Weights of a small transformer language model: RMSNorm before each block.
MLP neurons of a small language model. Each row is named by its layer, matrix (down: output weights) and neuron, and shows model dimensions 0-127. Each number is 500 + 25 x the weight over its row's rms, rounded and kept within 0 to 999. Numbers have three digits each. A neuron's up and down rows have the sign that makes its largest values positive.
A block is one neuron, or neurons of one layer that tend to fire together. Before each block is what it responds to, as a language model described it from the Wikipedia text at the highest values.

Description: Numbers in table cells. Mainly multi-digit number pieces inside data tables, between pipes or in measurements (humidity 72, vote counts, 1.29 km²); also "character" (characterized, someone's character).
L6.down204:500491516528518485521460443511526496459540498434429501486488525504495496481500561473544497525484523476526515491488482520501528484520532518462491503538498483485498518464525468515522510518520515503495521536514484529500541583488516505567508543481516487521532443519500521513473472496483520511539529465501515471495503495520524492514505479471496524500465491510475499487541504486519521477495
L6.down397:532494484500528482530471540503447544482523481503483487511489497498551487495468506543462474494471495461508510487517494523500494500552469508526484509483499520532507511511492500528500512518508494512500480514458525521499485482496541505473535458514507518484488533475496487536492503496497549525500509471508489476509551490450476566538514473477506520493536518518497542491498504514482471517442
L6.down887:523509502532504460544497555529445537518537468516536507495541472497487449501475507478542510539486489467513519510525542466545538500509456510471524526478446500515509504455521552499534470470501504467451508499471516505484479490503527493517495507529544513492498493502455473489486541513498544485495515463524465507468452499484476535499507477492514488473501519491515489491454513481506522527507
L6.down1168:511504530474493511484515475503509519456495552512509491476503489565535490507438487489477510449534457498443489479485462499521502469554535538481536486493505494529548535504521532514491491511501547488507511487496476519560434492491483518492517498519499515468533526481503532528530493491493506438481540480484494525505545526484546519490487492490486528525484493505487500504458537492497500485492
L6.down1247:508523507488464505498577521508518525496465475500481474471491507497489542509505478499519487476518507565522474531509505529532496499445499550500480504486529465474482510505505489522488495526477455474460532518470512503508495474533511537529542516535486475468465449489444489581533509481510512493482485505545492541516485525528489460514508481483499487504498505497482510547505521503525513502473
L6.down1339:459506539498495484479501458521494481488488532474467474485532516539504491510463502468502499452511490549504507570508509510496505495500508505484514498485498449510509520500476515501467496499526508461503501461516485467470515506579497493516500527438510446507477499539495485456477474495476475458495485512483529538505432502537542505478458517497500493536499501505502476504497560464475527503490
L6.down1349:499455494543550519529552539515546491536500490463515542478459481504475439532484522456502487474491486481519499523475522493495530483530517514485519505512509502523495494532496517512504515486523489489468495488497482542508487491499478505480493523474505484509495513496509480512490492496488502476513491488495543446478496469503479498487496493482500494535510479476500425444516502490458506473504
L6.down1363:462465496502504468506492505456494462452489487466507505494462538521489510517491499512499478514519487507523493526529546517479540486493501526459554537517504497520483494560524489494478544529497430480500501452508466508510491461526519498541528489499481483497479534542503524542460507480462467508489492493492524488532482466569506437509502524484487521481553469526497498518519487494534513492484

Description: Final digits of numbers. Last digit chunk of a multi-digit number just before a unit or table pipe, as in 1,800 kg, 136 yards, 99 |; weaker on mid-word fragments like Mesolithic.
L12.down545:508486515468482491524519508462520500455504470489490509531448515484474503488500536499476543484483508497548518526459532496459501466474483532494529532479466518494530486504461534507490488526505485472494513515508536503478518503511476502496490432478491500441529505519508516535469511502481519471510503505482506476500520521506498532508529473535468491480475489499498526483514488524494482481524

Description: Table cell openers. First token of a cell or entry in pipe-delimited Wikipedia tables and lists, e.g. Hong (Kong), £, #, St, record numbers.
L6.down346:459482520487450494478531513490449454526472517463430557507504498501498463491485507487475496531522508505532501502499477515519525521489490523485525533464489494511483496450526511490500479500499493530498497456519520477489528516504551536527537502517492529546491488497486455472467501485451497523495517535525465498474498503499561532531459514512505484519465491485534520450451489475505487522507
L6.down506:533523489458473499483505518498481558489523473500444495520504498476533499546517462448477539507522482496497495508510529519512491528531516534522479509502511509527521495564576511494484470513526526513541474474514519530506481471498530534486528510535486503493552481478489493488478491518523510518510515531460482478510515524501524527511514511508475485465506478503565494518486475502505472488534
L6.down620:540504508497508506496511506449528497530451512472505493506525466492485542443474511490547494468497507460477504472511513491419506471462516514486499448464481527523465487508501512520521538498508518534494488525517476496439503497496553470565522474499506488524425505498478519531522505486491511478483524543494513507508507441529516516487480509523485503536502453505499532538531504501510487536479
L6.down740:524528488508534527467481545456509514501521513508465488494505510450478542527549529488515486502505548496495485501513535500499491487493460525531506518538529535541533502500506525515503503499509532484486452481482490517487519483499500495493507474480534439514529507471519481537494504531496467507475469452540478481495480499447499485535511519520518497473475480537521521502483464548530528493453
L6.down785:492469497531544474510515514456493465516516479490584529483472485481510522563514494502519485491520476464447504507492525486498522513519487494525524515472543516558484495502500526484499517525548490473474421520502508478533505538499457493471457529505468509499452508516522524521490475475494517465505490465466530524506518485473538492458486534524513498483501496531494507464500460489498522494514
L6.down1113:541510547494470464509526539540501481523504471510554512495455513530513470494462524512492502507504519546464502529492491490502463532529508534493523515466520483489492510508516492482488518523510505505454505511525517496557475468486490509508523509536535487456492565537476508561507496488463545524526544500494492481489471497448560536515491535486470471481554513505510492467464471502508460531452
L6.down1198:497470510504543433503485530496521441539511501544454471472480502471530541478517535476509469564507491546511496494508526473494544475509495503464511538476510490522487490508559517460473502489465519515493492478499476516506469510498493504477494508469502500485533532528534494501512503447509489532497458502514479496555522515506491536500469514482463487499512510537479510500503490489515504499471
L6.down1346:493506459505493506517482547517521481532486511491427505503506504467506470497538460488505514496495482511508527481508520520489527515464506488493506478512507515483482469476504505476491535511438469492505467521455485499548492469516489527520457513416475465529488535512492491518542501509496484520522467515514507459457537460455479542539510485493515486509552517478516488521524516482488504538483

Description: Mid-word subword fragments. Interior pieces of words split into several tokens, as in neg-o-tiate, Qu-ig-ley, Buc-ure-ști, con-cre-te, plus pipe and dash separators in Wikipedia data tables.
L12.down222:489485510513521496527532483496482486483569463480478475508428522511513512512480513492496499505480542471475507502501462491541497507537466487477483505481515545493500506475478525449477493483472486500505546517560481526490458500489513494509495512522537477484484488529475509513496503462507479512511538486504496499517520479504503536528519480484493519523475501522507523540513483481520512521504

Description: Table cell symbols and numbers. Fires mostly inside wiki tables and stat lists, on byte-split symbols, dashes, minus signs and digits, e.g. 54–12 or † keys; occasionally on prose words like of.
L9.down68:506497510552532531548502518492485521537491505512479500465499535534491505522520513513516551530495519560503498500536486507519503488508512477488518493450510517512495493529510487481498513485507482513555526490483487520496473509493495456545516531491553517528507495582497476521528473501492515481476483516456480523493462480452487515529480537503507451518508489490497509537536461523515514479497
L9.down84:493497507479534510457516517470474527520527517521562491520490500510506491503478476482503499471462468498481467477532458485470489544491515426492466529468530519493505434508489480525513507473480506524501505493499500471457515484539457469481468485476532523535487480503494514473512487503483520478496546497482517509520511543488501538464523526501507501488512478501481475513472475514468515498465
L9.down272:505493507496514532483490486520538492513522533489526505509503501446465499458433533466484463491486525454516493495492496540511495450537539489501476520493528454481527507482486476542512513536481511492504538535507542504502465493501468512499467500533483532506492500503519502516510486504510503522521547473514509520483594507472483502498536490494494523512524498496492471522506506550470478494469
L9.down281:503538476484472528500505517554521452510515481504510473517482515478474494465465480517496498544503494496481519462534542503448493492478481437470493524491501472482532518506484495473533549498514519517494512497511526466475462522517487508486514503431489491470462544473511462475521515487521484482522460470501481497508497510530485458498496497508526490502531483514457493543493488496476523504545
L9.down298:480515487520513498500486472492459487484528503491498491512526479507500489515488474505479515490545465450490477536496482529551511474502521485494537510519482496472477520484481498471525497502533440459539501492508525500490484479468504507494485483516539548489534531451465462506514551450530497511538507480487467515501504477519499457500532484478482497469482501488495560495507516498495469533484
L9.down737:473478513487495535453480479485455512481506488501485538504490490502501458513513542459460492507509527468554557482486537555494501509483467547522516526482468475486509509520439481517497539512541540527490485504509487557511481516556524513485479524529494496490499472464491518552475513482471495511480512489495522449461501538499478498533516490472510474463539508469532513489483465497483472437509
L9.down1422:491529491559542483522517484535517462530502573479554525541506521525523503512520494505500467499502528474492525495492519491426485504499499480507506497535469529507463463512549506477473517515518493484490461481489522506505490437528517443515518489474522550530493511445477511530505474489517487489485517535502492514483532511440494493513487474515476529515485513506537511539490502492437468515498
L9.down1527:507433468494498510508488507485472538473516435463509495498491449468500479534515545502481484537476465471494474523537480521503483467538546519468532472551493493481479520543498504498470469530563531452492509478479480493515507492463524492484465475511502460487457521497495496488456499479483532470500515506498486484510480485447520514511518503527498503481494478528503509509481513546545464520519

Description: Statistics and table cells. Final digits of multi-digit figures and the cells or headers that follow them in census and sports stat tables, e.g. 2,66|5, 3,97|7, Goals, GD.
L9.down159:489448536518480505521489504502493501496449514480550520503505546520484491480506519529487498514452492508482490471490494518498473486513509523446496506478467493510486483503502483455531508501482522486497464519475479505475522468480484461493498473447500536461545485486467491481479499480486553549509554501472497509505520499463527497508508512497504523508527482532473533502549512474496527529497
L9.down242:505498510461503490501527548513464520518474448509506519541475523485517474495495497530517488493473530470525523507486545524465526478464546524497519505526498512494482547506499489513540533505476491498443530497501512501455501459487535521504531495538480548457523566495524492514504518462470524470520506525474498506491488511523487453504507485486462469501509464498527563511498498494523517507460
L9.down368:489471479459449489469473518501502493481456508525461472517507478478486517523498483480525517480501435473511469513516513489485496483492514512508547492492541517449516535509473521474487456479531432515515542473475489508501494528526510485474514492495497529518516546538481474469485450493524484493522488500525504469485453508466485467567483526530471504494534483547492506499437464526481483508524
L9.down431:532490533512487517509511473452495529467470480499535512520487524487472519514475467507476508477513460500477517532466524515520531521508538477474471515459511510457517503506525476516480556507528484545473481508527522507443525496540547493533482494494490497486479523507534488473467576462505534474489518518487500498541488462532493525534494535506488456530499443523504538542481507500486523558491
L9.down673:529486540521530508509490483488506460516511483464538506510510535467503478511511505503516509488472468493474485525514522458520504527506510485474467511421526487541488482453505490485513519570488490474525508551502490520484545513554519498509504510490453504515503469554454538491524530486480527539508500463456533492477481548528512529491519498549455513455518482506494508533497519519506514507499
L9.down989:528498514509523505493498553497473504471437505472536523470507470516510502502512516475526502540481512465533523539506473494458517487539570485484514496488495518518505475484474489512518557477530505489468515461511529541493455513483502522496461506530481510526500515466538528504460509462502489488532501495481459489524497527507469493525482511541478487509495500489548536466501488504515493490459
L9.down1253:522461535504461483458508508506506488444462506474501522518489471486519486502458510497518514521491522529519521479490472547497519503464472489486533496518467482493516486536473515511511465493505490442574477467531547518505490517494526537492494499481489523492509496467441465496527467469510527530484527485521497490498501464541519542503505533530483493521490489515472512501497484522508450491476
L9.down1444:462502499492513443471512528432529419522512509514467525523463529523464479511485496515511529460474455508503508502517482465483517506524552503505539491512519505529510478534539536495476484495490524545516511444492488507507472503509493504514551530492493450501510493530501498488502499471493479460532471509470505493472465492490538443478500471515494517474449466490451527498501565501541502482510